Weights of a small transformer language model.
Size: 10 layers, width 320, 10 heads of 32.
Architecture: RMSNorm before each block, rotary positions, no biases in attention or MLP, tied embeddings.
Training: a variant of Muon for these matrices, 12500 steps.
MLP neurons of a small language model. Each row is named by its layer, matrix (gate and up: input weights; down: output weights) and neuron, and shows model dimensions 80-207. Each number is 200 + 40 x the weight over its row's rms, rounded and kept within 0 to 999. A neuron's up and down rows have the sign that makes its largest values positive.
After each neuron's rows, "fires after" lists the tokens most often just before its 100 highest values on Wikipedia text that the model never trained on.

L5.gate428,183,176,227,166,223,277,173,206,291,186,179,132,146,196,282,285,138,209,168,133,226,194,189,226,230,254,223,257,213,133,162,175,220,183,247,251,153,190,183,245,256,233,196,184,170,186,194,151,219,217,183,215,170,224,141,190,221,233,217,286,228,179,219,210,213,222,164,194,161,136,173,184,227,286,207,250,161,255,156,168,147,156,221,236,129,159,217,232,230,238,213,143,204,298,251,219,183,207,193,193,222,136,189,158,231,234,242,212,266,208,235,187,198,145,212,153,131,183,234,228,210,172,170,202,200,257,183,132
L5.up428,167,152,239,278,180,275,188,286,203,152,252,220,206,188,193,189,231,174,146,244,186,148,141,196,191,246,224,218,239,162,184,208,131,229,196,231,197,229,204,200,149,210,218,147,241,205,205,149,148,178,125,267,209,151,242,228,200,146,236,216,197,114,164,157,207,197,191,211,217,197,170,124,193,145,277,168,273,232,236,130,183,168,209,188,190,200,148,237,216,233,215,191,182,213,268,173,180,265,188,151,183,183,221,240,215,217,126,167,172,207,173,168,193,171,289,206,223,117,227,270,212,118,149,165,167,221,180,156
L5.down428,176,184,248,221,131,165,169,167,212,228,224,113,226,152,207,191,165,184,150,192,265,93,256,210,167,132,163,183,161,193,226,202,220,262,238,219,293,251,163,216,255,191,154,135,221,187,131,216,188,221,237,293,187,118,225,165,170,180,227,201,173,151,235,267,202,177,227,167,161,153,191,190,204,225,224,222,218,171,201,261,241,156,174,179,174,232,223,181,177,212,249,173,110,179,278,151,239,164,233,181,206,229,207,245,225,104,161,176,109,176,163,201,197,156,208,254,152,201,123,225,259,144,182,176,212,187,164,179
fires after: " the", "0", "'", "1", "9"

L5.gate597,250,161,133,188,227,180,129,160,195,236,205,234,225,184,264,193,142,220,246,211,179,181,216,222,211,226,219,161,263,204,186,161,161,196,177,228,248,242,203,155,120,252,173,256,216,180,279,210,260,195,159,251,254,187,230,195,111,149,218,141,200,177,211,204,187,150,211,264,115,286,182,152,263,195,275,251,196,239,144,227,227,179,244,219,192,247,215,179,249,137,218,200,229,249,218,135,238,225,223,209,225,259,178,209,239,194,234,204,258,302,233,172,182,132,208,164,218,223,193,193,214,228,163,161,241,241,110,181
L5.up597,211,287,209,164,176,217,235,221,183,180,195,131,177,216,157,213,226,172,147,190,248,178,276,121,256,228,158,239,186,213,186,184,139,174,177,250,223,183,151,225,239,129,208,259,124,220,236,246,140,201,133,120,193,132,118,174,126,257,169,195,212,178,206,194,161,183,158,108,241,174,188,210,156,134,177,222,263,239,213,171,191,256,115,185,223,211,213,222,189,273,170,212,121,148,167,137,164,166,186,264,161,159,229,189,169,136,180,234,198,191,223,255,224,180,150,172,138,256,204,231,216,249,260,253,232,161,208,210
L5.down597,152,179,116,185,155,202,260,169,210,276,209,180,255,204,201,273,199,167,165,264,264,249,228,104,219,169,182,171,253,259,188,172,240,171,214,231,271,157,211,169,173,203,236,264,230,133,210,164,212,264,247,235,134,114,173,161,128,187,168,168,219,225,172,230,157,201,229,218,270,246,183,243,194,190,159,296,206,151,155,99,163,200,171,240,137,195,207,231,182,233,180,174,172,183,121,229,186,182,178,162,162,177,171,166,161,151,172,214,197,201,168,229,223,241,191,201,175,100,155,137,273,220,153,232,259,139,202,254
fires after: " ", "0", "9", " U", " C", "6"

L3.gate566,171,180,139,167,191,210,130,245,197,189,241,234,165,243,268,202,216,225,271,213,274,171,208,182,79,236,215,282,184,256,189,169,292,267,264,154,269,261,230,210,166,200,172,237,109,183,226,209,212,184,138,223,195,183,192,247,270,131,224,212,191,239,258,223,184,222,280,269,223,223,163,221,245,197,204,194,145,136,197,181,240,243,165,192,312,180,200,173,130,191,185,161,233,222,201,228,206,177,162,191,140,208,220,169,190,178,263,204,162,213,167,248,251,204,290,182,201,181,191,214,223,179,126,211,230,201,242,136
L3.up566,213,268,263,182,190,223,242,150,174,244,179,132,196,221,128,234,194,201,215,207,195,178,193,222,136,119,169,110,203,177,204,218,226,208,266,207,238,152,281,198,164,237,125,157,195,244,203,230,159,213,181,247,229,212,217,212,195,156,153,223,231,128,223,157,237,212,227,238,189,250,197,192,234,182,230,246,171,222,205,123,164,190,133,206,203,233,174,250,173,180,168,136,221,246,195,181,117,162,173,188,188,206,181,205,154,121,196,176,242,130,257,248,185,230,218,222,225,192,234,204,240,121,168,220,204,166,190,151
L3.down566,234,203,230,197,156,212,180,202,235,188,215,132,181,220,238,226,183,163,179,185,165,186,239,223,223,142,184,144,156,165,266,237,239,139,188,230,176,201,253,154,192,153,200,159,148,204,189,166,202,197,206,135,238,219,202,154,209,93,211,150,247,178,202,228,219,235,284,149,155,223,250,229,271,191,211,238,158,274,156,54,211,178,187,229,184,175,225,206,175,188,258,156,174,173,162,206,201,171,150,272,169,237,177,191,226,152,207,237,184,105,176,206,165,225,194,192,182,223,276,170,180,128,159,222,166,255,139,163
fires after: " the", " a", " an", "==", " The"

L2.gate213,164,242,168,214,185,213,230,167,171,204,245,181,172,210,161,267,191,192,182,142,196,202,159,289,229,185,192,222,200,216,188,198,226,186,182,210,228,116,221,156,247,162,168,254,225,200,138,189,213,180,174,221,165,202,249,166,223,145,221,85,211,158,169,234,259,173,256,144,206,217,206,199,192,235,283,176,222,196,246,165,250,136,133,204,166,155,236,147,123,252,206,227,149,44,158,225,205,170,234,218,207,234,191,142,216,251,165,103,225,238,140,197,167,205,209,165,256,218,196,132,200,203,212,203,204,174,189,162
L2.up213,266,240,195,157,209,219,223,125,228,180,119,107,192,171,199,219,202,207,201,192,232,177,169,258,179,205,218,191,207,172,158,217,220,180,248,224,193,134,202,177,201,134,212,228,274,213,166,204,197,227,186,266,134,184,194,202,199,165,225,240,260,189,191,178,228,175,252,175,185,188,270,183,242,97,204,188,270,184,304,223,167,196,175,202,147,119,210,192,218,208,200,186,133,186,228,147,229,259,221,209,199,297,192,209,234,203,112,210,214,201,283,187,244,303,215,179,224,186,206,198,152,203,260,209,219,81,162,162
L2.down213,254,277,182,174,130,157,218,210,143,215,284,221,164,97,204,240,207,203,195,185,181,251,175,255,210,211,233,165,200,184,222,287,136,224,222,183,190,274,218,182,190,183,138,143,177,197,235,214,203,272,215,164,194,185,134,208,161,192,189,253,272,196,195,178,166,276,194,203,211,207,187,214,117,228,171,200,185,209,172,172,184,202,237,158,178,171,193,200,137,219,163,193,251,146,279,240,179,256,211,234,206,198,221,222,209,172,198,243,118,198,215,175,219,186,223,223,196,220,239,165,273,171,248,152,207,223,139,198
fires after: "\n", ")", " is", " co", " was", " "

L3.gate335,197,247,244,164,196,297,206,161,234,107,190,137,225,175,196,209,206,236,217,208,250,220,213,151,183,207,187,223,146,143,149,216,181,215,241,227,183,248,157,124,213,241,200,166,150,178,201,194,221,195,165,158,208,200,263,186,209,124,167,213,220,211,222,129,167,173,207,148,161,215,305,215,176,197,185,257,154,207,156,210,151,242,140,221,290,167,232,185,161,216,211,233,185,165,217,210,219,233,143,207,221,181,240,93,182,153,201,169,162,233,250,119,236,178,220,225,204,182,181,230,235,184,249,182,232,244,153,233
L3.up335,140,203,227,222,172,229,180,161,230,122,202,120,170,289,224,178,177,221,202,139,223,172,232,201,151,132,179,181,123,200,253,132,211,199,139,167,119,206,137,164,191,176,249,220,221,220,172,164,237,218,165,178,184,198,239,231,245,209,196,172,92,107,169,173,155,188,299,127,168,232,206,161,192,258,188,205,183,183,229,211,220,241,201,182,252,172,257,208,167,215,210,220,218,189,195,127,249,262,177,157,231,250,224,226,218,201,167,209,150,152,221,219,192,272,177,238,108,194,196,142,259,227,221,194,185,228,181,180
L3.down335,236,151,115,269,179,236,264,191,208,257,215,108,149,254,231,183,178,174,197,195,164,173,248,312,154,146,204,138,223,198,207,169,227,255,220,179,180,153,219,244,214,172,229,164,211,162,289,216,191,268,161,154,303,214,193,272,176,207,173,199,157,175,204,223,182,237,200,159,216,228,213,239,237,216,98,198,195,165,219,194,181,137,200,224,185,116,201,295,261,145,152,217,201,130,168,225,146,173,189,249,141,217,197,233,163,149,200,215,251,227,259,244,183,249,151,257,229,245,232,281,207,154,149,196,142,177,179,246
fires after: ".", "9", "7", "2", ",", "qua"

L5.gate231,188,173,271,208,156,276,188,233,210,172,260,219,239,218,165,217,207,241,217,238,244,206,240,301,234,214,156,237,232,176,211,223,222,151,141,164,205,191,172,157,166,213,238,194,273,188,175,175,181,149,207,202,208,209,178,230,178,164,229,184,227,185,238,181,182,173,204,218,244,180,232,166,292,198,308,225,175,75,179,186,227,263,151,143,233,189,178,254,270,173,257,185,216,163,166,221,211,232,216,145,205,175,199,181,167,135,188,152,169,224,137,148,221,265,153,162,250,173,228,160,161,162,203,229,164,166,211,236
L5.up231,243,178,225,271,164,164,198,165,198,242,218,261,175,215,172,228,228,233,160,230,219,130,195,136,237,222,182,200,193,206,129,202,164,151,191,158,221,259,224,201,165,228,196,109,316,181,208,188,208,167,216,189,204,225,131,214,183,170,161,229,125,156,242,243,303,157,209,209,236,122,217,188,232,170,309,203,227,260,181,258,211,234,199,200,236,262,222,249,252,218,138,178,167,143,228,267,206,231,172,186,254,148,174,251,174,208,211,225,194,114,210,131,209,233,206,202,160,213,206,244,256,196,244,192,230,193,212,255
L5.down231,237,146,216,179,192,210,148,256,220,178,212,159,201,300,218,259,193,232,219,249,201,173,162,195,219,221,271,149,177,181,112,214,205,231,216,174,238,187,286,254,244,208,212,240,218,261,184,157,257,200,195,178,256,179,127,205,229,190,229,185,254,164,233,277,196,193,227,183,218,164,197,182,208,221,266,156,181,154,232,160,276,165,179,207,128,207,220,104,179,150,168,116,158,100,207,208,201,226,223,175,240,176,185,246,109,117,231,199,143,157,140,197,233,178,202,216,95,242,146,204,164,215,182,112,150,218,213,244
fires after: "\n", "=="

L2.gate136,175,273,282,179,217,254,206,256,154,147,276,249,219,160,216,190,130,227,211,211,288,234,180,116,229,226,289,188,148,219,196,164,160,144,201,246,178,111,260,178,199,135,211,235,218,239,181,180,211,262,230,158,213,231,137,204,204,224,228,207,162,194,124,152,173,269,140,231,216,230,209,156,227,211,163,179,205,180,164,240,190,195,127,196,165,133,210,229,157,251,278,251,211,196,214,199,222,235,244,227,126,196,181,217,156,197,126,186,209,209,176,134,201,218,194,191,263,243,142,191,176,235,174,241,152,155,254,223
L2.up136,203,208,210,167,273,214,216,208,142,167,168,180,150,190,139,180,196,168,207,229,213,283,249,241,190,233,208,163,130,255,217,209,122,128,267,235,206,161,133,109,132,182,233,160,204,218,214,144,225,172,257,181,188,194,230,172,157,200,221,202,164,177,179,228,158,180,222,189,205,251,197,229,232,197,153,167,214,193,170,251,171,188,209,186,196,173,202,270,191,199,160,259,151,197,93,138,261,252,221,163,168,243,159,273,90,199,224,148,170,186,225,160,192,224,185,197,234,197,203,241,224,186,234,200,169,158,215,207
L2.down136,242,203,241,268,162,205,158,185,179,131,231,169,201,153,191,209,215,161,166,215,237,272,240,177,173,167,224,238,205,130,264,190,220,231,269,206,194,166,145,232,191,159,214,249,189,196,271,243,221,224,200,234,126,156,206,146,234,169,201,159,190,123,180,285,266,196,226,182,226,251,176,252,208,196,94,163,216,192,224,195,168,328,173,126,169,198,249,247,129,228,184,173,137,270,196,196,244,252,259,217,206,242,152,224,166,141,268,160,204,172,243,236,158,176,182,132,149,249,245,149,173,216,248,189,156,270,208,244
fires after: "s", " C", " S", "P", " c", " P"

L2.gate390,176,199,141,95,208,154,192,109,234,190,214,214,145,243,214,206,197,248,160,149,205,91,206,265,215,212,261,243,206,124,207,195,284,232,244,193,224,236,195,252,197,212,244,210,182,160,240,191,182,241,219,188,174,232,227,237,248,275,202,165,234,174,246,223,232,234,204,294,179,149,147,186,129,159,195,153,199,213,208,196,208,196,190,184,202,238,204,171,267,234,185,233,242,288,127,256,247,175,143,197,118,184,213,236,257,221,155,203,197,153,182,219,216,187,185,179,223,229,106,167,233,200,188,188,85,194,181,250
L2.up390,186,202,135,239,259,133,116,189,228,157,211,171,179,215,214,175,159,141,130,178,183,191,240,206,189,160,205,315,179,206,184,159,227,188,272,208,197,116,258,161,125,195,172,216,194,225,235,197,157,190,207,237,169,168,195,223,212,193,228,231,233,116,238,243,206,206,155,188,213,160,223,164,230,135,192,186,187,219,215,221,146,218,271,235,214,246,282,219,177,187,162,241,198,206,229,238,224,158,206,181,160,274,314,321,193,235,158,185,233,98,192,197,236,192,229,231,246,234,224,171,189,219,223,177,138,233,221,156
L2.down390,266,219,136,174,206,264,212,217,236,215,145,97,168,183,222,172,191,131,140,207,223,168,225,185,204,176,225,237,183,178,243,200,269,228,197,160,191,233,191,244,264,220,304,213,207,226,211,225,162,162,134,170,268,243,169,127,256,255,150,249,229,145,207,175,320,168,251,152,281,164,199,153,132,230,163,180,178,160,213,174,197,181,205,215,179,215,228,166,201,192,170,189,233,156,187,191,176,196,229,181,190,218,159,203,209,143,224,164,135,198,190,221,185,170,226,193,165,127,151,210,138,206,195,218,228,246,239,177
fires after: "\n", " Pos"

L2.gate377,246,171,181,293,268,223,237,190,136,258,177,234,220,167,122,141,176,309,179,161,176,123,209,175,217,187,159,139,256,146,215,206,193,249,181,196,170,272,211,210,199,210,166,176,188,190,222,205,208,195,200,255,277,267,234,177,233,132,196,140,219,272,191,147,229,116,167,160,234,198,254,157,252,239,148,196,234,193,206,217,188,203,119,251,206,161,161,270,176,236,214,242,229,286,135,155,226,206,250,184,165,101,181,244,167,142,232,235,162,151,207,229,212,184,203,154,200,253,178,206,169,208,193,161,133,214,94,187
L2.up377,266,175,195,233,189,203,217,175,191,205,143,178,181,229,104,287,226,225,179,138,207,281,190,158,155,214,184,188,284,163,133,155,194,181,198,206,242,200,134,256,165,172,127,196,192,155,219,241,224,209,224,267,249,229,214,262,234,196,236,234,233,174,132,215,231,215,258,192,213,223,179,214,159,153,182,255,183,189,266,205,197,204,160,232,222,233,162,257,236,181,188,205,168,230,215,249,228,194,223,173,165,169,133,326,197,164,187,189,201,164,215,277,284,202,160,238,282,234,216,253,223,152,178,169,239,214,164,216
L2.down377,173,151,158,230,267,199,160,187,219,245,158,233,226,204,245,150,164,245,157,187,148,219,213,167,202,266,162,237,164,204,149,208,222,217,236,205,216,163,205,164,179,160,178,186,250,229,220,252,245,191,245,228,232,198,216,193,209,187,278,128,232,249,293,173,311,228,285,207,272,172,222,217,224,236,138,199,211,187,252,183,253,218,147,245,231,238,253,165,217,309,207,161,255,184,115,219,156,168,181,244,182,118,199,198,176,195,235,192,197,135,204,192,243,229,182,191,197,169,206,261,214,250,281,202,168,139,199,216
fires after: " ", "′", " re"

L2.gate224,264,299,231,196,254,197,221,203,152,146,202,266,175,153,186,127,263,315,225,168,196,192,204,236,228,200,153,179,166,220,155,200,170,244,216,212,181,199,246,249,258,197,239,270,254,244,226,207,181,145,244,195,237,213,192,247,159,215,227,125,257,248,241,159,239,232,195,199,257,211,179,176,200,190,175,191,210,185,168,214,262,229,196,193,198,226,160,204,132,142,218,207,218,137,169,240,174,218,193,218,208,227,126,177,230,159,301,184,246,190,176,183,201,276,179,141,258,240,187,189,210,189,197,162,241,133,190,269
L2.up224,112,225,242,182,131,230,182,185,250,148,223,195,227,152,208,177,181,204,172,227,231,140,167,187,233,238,195,244,188,259,162,192,229,231,225,163,230,171,202,217,174,157,207,124,243,218,298,214,110,166,198,152,225,205,187,133,160,266,206,228,272,201,277,135,177,216,184,138,199,216,227,208,216,185,262,162,218,187,183,271,157,185,286,209,278,234,224,175,299,177,203,241,185,164,294,208,233,193,207,150,274,269,245,244,201,205,212,231,188,186,179,255,199,112,276,182,223,255,218,138,271,147,144,134,235,198,254,292
L2.down224,252,171,260,247,209,236,152,172,198,205,271,195,214,227,264,181,216,211,136,197,193,161,203,144,300,160,232,189,169,270,188,279,202,185,173,233,201,283,231,250,220,206,246,248,232,193,211,194,100,157,113,184,194,271,191,200,191,153,234,231,240,229,220,185,163,208,163,160,221,204,238,198,158,145,182,203,171,187,165,250,198,205,241,214,238,205,147,159,170,228,145,162,103,148,223,210,176,140,141,240,223,226,169,200,244,141,189,157,131,231,206,269,174,187,223,145,264,232,178,200,216,269,241,95,262,192,283,227
fires after: "\n", "==", " Website"

L5.gate48,166,187,279,226,148,193,166,197,212,237,179,136,247,191,192,173,190,139,161,290,204,165,197,197,260,280,213,75,178,285,208,146,199,273,188,210,212,175,213,142,265,149,185,262,166,244,179,189,142,261,240,160,197,261,217,201,220,234,190,275,117,193,207,160,224,268,190,218,178,216,273,211,187,280,162,217,244,195,190,199,176,133,185,234,170,216,195,239,255,175,257,194,227,174,175,159,268,203,168,126,224,244,143,157,191,175,253,141,213,183,223,115,201,98,250,225,201,261,168,203,165,203,131,243,239,148,220,141
L5.up48,190,306,177,237,226,203,198,228,288,258,179,247,126,206,160,212,165,176,192,234,179,211,234,206,207,214,143,175,252,185,198,196,114,175,183,133,219,253,166,179,184,191,206,156,170,221,238,172,234,196,225,232,117,226,146,197,192,181,243,203,172,242,182,181,229,203,217,168,178,203,178,193,212,158,170,157,147,235,83,168,185,158,199,167,232,148,191,178,177,155,195,199,191,157,284,256,133,189,203,165,190,189,215,220,192,196,225,251,178,243,161,176,232,215,226,159,189,249,258,212,185,218,178,195,199,140,221,158
L5.down48,226,188,261,182,226,204,131,168,293,161,212,178,219,241,227,176,182,190,170,196,171,231,221,166,218,147,165,114,183,212,145,143,189,216,241,183,195,186,187,193,213,181,176,205,229,220,216,202,219,198,198,160,150,204,188,194,175,272,276,69,203,117,210,249,281,162,172,220,149,273,175,208,203,264,208,189,226,156,188,225,247,196,144,239,131,218,186,201,140,166,174,220,221,135,198,139,271,186,202,119,198,210,181,156,190,204,285,270,194,204,171,168,265,108,189,242,255,159,183,219,196,210,142,220,130,200,183,207
fires after: "1", "2", "4", "6", "3", "8"

L2.gate257,201,237,218,202,155,197,236,142,233,159,240,219,231,239,184,127,196,220,246,212,161,148,246,176,191,150,294,212,182,199,237,219,202,148,228,135,230,250,217,196,167,160,192,231,144,163,138,213,187,194,243,181,218,207,186,215,206,198,233,235,221,190,178,236,188,228,199,172,124,185,186,218,174,220,186,172,229,193,246,216,185,221,253,228,196,150,258,199,151,201,209,150,165,97,196,225,227,171,218,215,194,184,239,124,241,253,122,197,188,199,158,266,180,218,218,185,211,266,203,158,180,205,235,195,187,176,202,199
L2.up257,228,242,211,213,231,204,249,192,256,205,186,157,253,180,225,198,234,172,231,206,267,153,184,133,186,188,215,213,95,151,251,225,167,207,193,188,229,222,168,198,174,226,190,174,140,130,179,224,202,144,222,199,223,207,178,232,201,192,225,206,159,241,175,295,232,182,189,230,200,154,217,232,201,217,226,200,187,201,202,142,226,126,158,232,148,205,209,185,234,225,188,169,158,126,178,231,177,136,173,287,206,225,252,238,183,258,186,161,167,217,193,229,203,230,186,114,215,210,217,159,257,224,177,218,136,182,155,198
L2.down257,179,216,198,196,224,174,203,205,132,244,229,223,206,211,157,221,195,143,218,183,169,164,160,288,179,114,235,203,173,180,197,249,165,222,205,189,251,158,145,183,93,170,182,239,247,209,231,186,256,225,157,270,223,202,166,267,194,227,239,175,257,212,215,199,255,237,162,185,226,216,193,213,141,250,72,192,211,183,247,230,248,187,184,195,180,139,211,271,172,180,208,169,285,209,133,185,261,134,232,193,178,159,215,178,165,194,165,275,251,226,260,186,251,144,152,254,202,171,139,197,200,193,213,230,235,190,191,237
fires after: " "

L2.gate202,164,194,232,213,226,189,182,227,240,247,221,206,235,288,219,205,188,221,239,276,221,256,282,283,214,148,205,265,186,189,234,196,200,164,131,259,237,125,124,134,168,194,257,213,162,153,208,179,172,275,178,155,119,138,186,141,293,255,162,203,157,128,217,195,130,189,235,206,171,220,206,152,200,185,241,259,184,255,202,288,172,117,231,170,193,187,198,241,178,185,216,185,242,138,244,206,181,161,230,187,215,243,129,149,179,186,119,225,112,247,177,221,192,93,242,233,161,186,234,221,249,228,199,161,165,139,228,240
L2.up202,162,137,299,218,186,276,212,240,200,204,241,223,206,205,137,178,282,209,233,258,192,237,246,216,148,153,176,174,138,137,244,107,117,149,211,229,240,219,235,148,240,206,186,275,94,263,157,203,253,197,217,184,193,216,218,194,281,185,155,160,137,183,110,239,297,193,240,229,165,162,264,145,204,202,232,223,199,194,137,242,299,177,161,229,185,143,299,212,170,257,197,112,128,160,227,244,207,182,185,125,229,113,183,215,171,237,127,163,188,313,196,246,201,156,192,153,210,152,236,219,168,160,202,242,157,148,239,132
L2.down202,126,190,126,247,216,211,207,204,180,206,185,148,169,245,208,239,77,193,287,183,172,158,195,209,295,205,268,172,273,194,175,179,165,284,240,239,225,183,213,228,165,200,174,224,149,141,250,213,167,177,167,135,199,195,186,175,183,220,180,196,164,192,255,181,214,252,156,216,201,204,128,189,214,263,210,183,176,268,207,193,237,117,148,142,201,164,223,154,164,216,139,160,291,201,226,174,235,217,195,259,205,139,154,162,242,151,211,119,250,231,119,179,200,262,172,96,261,183,206,118,179,194,151,226,198,262,178,244
fires after: ","

L2.gate268,176,269,215,142,167,172,216,260,153,169,176,261,158,222,326,178,217,129,201,176,202,177,275,268,192,212,215,213,177,223,226,195,186,110,182,171,168,266,146,141,207,177,183,207,223,232,173,208,235,190,145,249,167,134,211,189,242,190,206,220,233,225,171,218,162,147,259,167,185,217,192,183,179,215,261,171,217,175,98,207,153,148,205,141,190,268,185,238,166,181,250,159,178,191,182,206,163,260,191,144,173,153,132,134,238,245,234,229,211,216,193,267,233,167,137,199,153,199,164,211,133,317,290,190,182,131,236,269
L2.up268,232,270,180,189,276,252,149,165,166,242,162,177,194,223,206,167,213,248,259,160,199,189,224,204,222,223,218,220,242,209,275,174,192,83,171,204,185,181,117,238,147,225,192,235,300,226,180,224,231,246,155,255,213,193,176,192,231,178,180,167,224,194,226,218,195,209,300,207,198,220,279,139,184,216,243,240,225,143,101,146,147,189,220,197,175,190,191,223,161,256,215,200,222,151,126,241,198,218,178,155,166,156,147,158,189,252,237,222,202,168,212,161,103,290,166,242,163,191,164,159,206,247,227,249,144,222,167,249
L2.down268,213,154,130,262,162,213,191,191,225,117,185,143,197,207,171,175,197,165,167,185,181,239,225,213,216,247,212,175,184,188,153,160,183,175,201,219,194,132,195,239,225,185,132,202,169,207,198,262,183,190,288,183,230,171,254,238,103,189,212,191,198,178,222,278,194,257,195,217,210,249,246,192,181,250,186,221,193,174,140,210,218,190,165,202,208,222,136,216,210,190,163,158,142,218,176,197,184,289,156,204,230,182,178,240,137,179,183,218,218,186,198,224,225,176,192,242,248,157,177,124,123,139,169,253,234,113,210,209
fires after: "3", " U", "6", "5", "ver", " L"

L5.gate551,184,241,191,232,220,215,256,209,234,232,151,184,253,223,157,174,214,175,148,208,242,134,277,234,223,191,227,221,159,221,164,176,189,226,256,96,221,202,233,261,245,235,210,215,191,156,177,201,222,205,159,212,221,260,191,221,134,184,204,210,185,174,261,205,182,180,162,171,254,142,248,189,149,216,133,222,151,205,197,195,170,215,280,214,198,186,231,233,221,236,247,221,276,206,214,203,204,154,162,218,127,218,130,222,195,220,195,221,179,204,222,200,204,218,254,137,208,184,147,200,254,170,231,159,181,283,217,119
L5.up551,231,233,252,194,244,241,206,125,167,232,164,193,153,184,164,246,214,248,122,191,172,190,201,239,167,187,193,279,212,163,210,209,209,181,267,211,297,155,199,294,250,134,206,191,230,206,149,236,212,138,213,201,96,231,166,246,136,271,256,143,190,224,187,232,152,158,166,184,211,158,193,148,179,175,247,205,239,210,174,131,163,177,233,219,275,249,239,242,191,245,198,231,113,153,194,212,148,193,133,181,193,188,227,226,191,217,165,235,161,201,212,191,253,237,268,174,218,157,179,239,165,164,142,170,225,198,168,166
L5.down551,194,156,288,183,215,208,199,200,181,222,183,177,223,197,159,238,60,198,172,194,240,219,180,231,250,179,205,149,160,285,177,252,174,179,195,298,127,165,202,170,218,184,159,206,220,143,189,160,233,193,147,281,283,179,252,65,294,197,212,194,235,279,193,209,198,157,195,265,185,226,179,203,229,184,215,222,187,191,173,204,195,159,227,125,135,211,174,186,195,182,182,188,110,210,178,238,253,208,151,246,205,191,203,259,203,140,188,153,170,157,196,243,188,176,114,157,209,228,129,135,196,188,269,148,176,151,162,177
fires after: " ", " of", "'"

L5.gate246,197,215,152,97,183,214,225,205,214,239,247,205,240,222,190,205,192,191,219,242,239,174,225,174,199,235,235,153,179,203,228,203,235,246,204,213,295,159,162,205,205,236,208,230,259,241,220,164,190,169,241,252,261,204,263,198,190,211,264,311,225,201,165,191,220,221,219,149,170,174,341,223,161,178,187,146,201,145,246,181,221,200,169,178,163,158,169,302,191,221,247,210,183,202,192,212,190,193,217,237,157,272,278,217,266,140,223,229,167,219,145,158,205,189,174,247,198,200,183,150,238,155,238,234,193,172,235,189
L5.up246,245,191,169,171,235,126,66,259,254,206,159,172,140,221,218,237,161,244,158,233,152,166,179,185,222,236,174,185,277,172,157,183,187,179,145,230,214,212,222,186,160,163,219,250,177,178,228,179,138,141,157,169,183,177,131,172,192,244,205,106,174,179,233,169,212,182,278,168,271,163,172,210,228,251,172,171,160,232,132,223,190,176,134,160,173,248,230,204,154,202,170,326,169,141,189,164,219,203,259,166,192,260,203,203,184,221,168,306,196,146,227,256,157,216,181,124,195,263,233,227,256,262,172,213,233,217,204,232
L5.down246,167,178,222,172,234,228,178,185,207,142,161,184,185,179,185,244,142,195,163,251,296,234,153,233,253,241,200,166,283,253,173,236,284,223,139,227,210,200,272,210,225,235,223,240,189,251,221,212,177,202,221,155,184,185,177,214,218,254,158,152,176,254,218,192,167,225,185,238,240,144,102,140,225,246,185,266,148,151,159,252,276,174,152,252,279,245,219,195,158,184,198,278,160,161,203,160,230,216,256,157,180,270,198,252,240,226,202,196,156,225,213,143,143,190,166,224,239,196,233,252,200,177,231,131,190,159,297,201
fires after: " ", "\n", " de", "1"

L2.gate230,197,234,147,216,288,167,308,195,131,217,179,234,199,233,322,241,203,176,202,239,221,207,161,209,173,179,173,193,258,247,219,201,233,244,224,217,159,174,222,149,133,233,202,146,161,145,191,269,202,156,216,227,186,214,221,253,215,161,210,106,196,179,197,105,198,236,138,198,166,198,238,221,200,235,200,225,157,228,199,208,253,132,161,215,201,159,269,187,200,189,257,242,261,246,102,141,193,164,253,250,147,258,208,213,208,175,188,143,193,208,259,158,181,173,219,180,200,139,221,161,236,157,197,293,238,180,234,220
L2.up230,213,157,186,231,169,226,199,215,173,187,195,167,227,228,194,205,206,124,168,103,182,175,181,282,230,257,177,244,203,227,219,174,134,190,243,186,273,153,140,255,238,182,159,216,163,202,190,117,195,242,271,152,243,212,234,226,226,218,264,219,214,116,190,222,172,237,227,163,250,195,210,139,157,145,189,191,165,214,218,183,132,216,185,238,221,239,155,216,233,217,168,118,213,228,91,188,325,222,161,191,155,163,186,185,176,143,310,165,158,191,181,226,229,151,218,210,128,235,223,253,231,249,184,247,174,161,209,220
L2.down230,163,191,271,220,176,187,249,215,202,167,223,205,161,203,198,177,305,193,184,151,245,211,180,204,202,150,177,225,180,187,238,133,228,237,214,278,182,115,226,279,131,174,134,164,153,254,181,186,214,243,215,179,251,168,194,162,191,217,195,250,222,207,242,172,199,207,278,222,238,236,129,207,133,192,176,180,153,137,328,215,246,198,186,205,178,136,162,177,127,159,144,246,188,220,184,219,255,211,237,245,255,123,178,215,164,186,224,146,240,240,157,236,231,200,249,266,188,300,212,234,256,196,133,176,200,256,162,212
fires after: "s", " in", " S", " In", " Con", " Sch"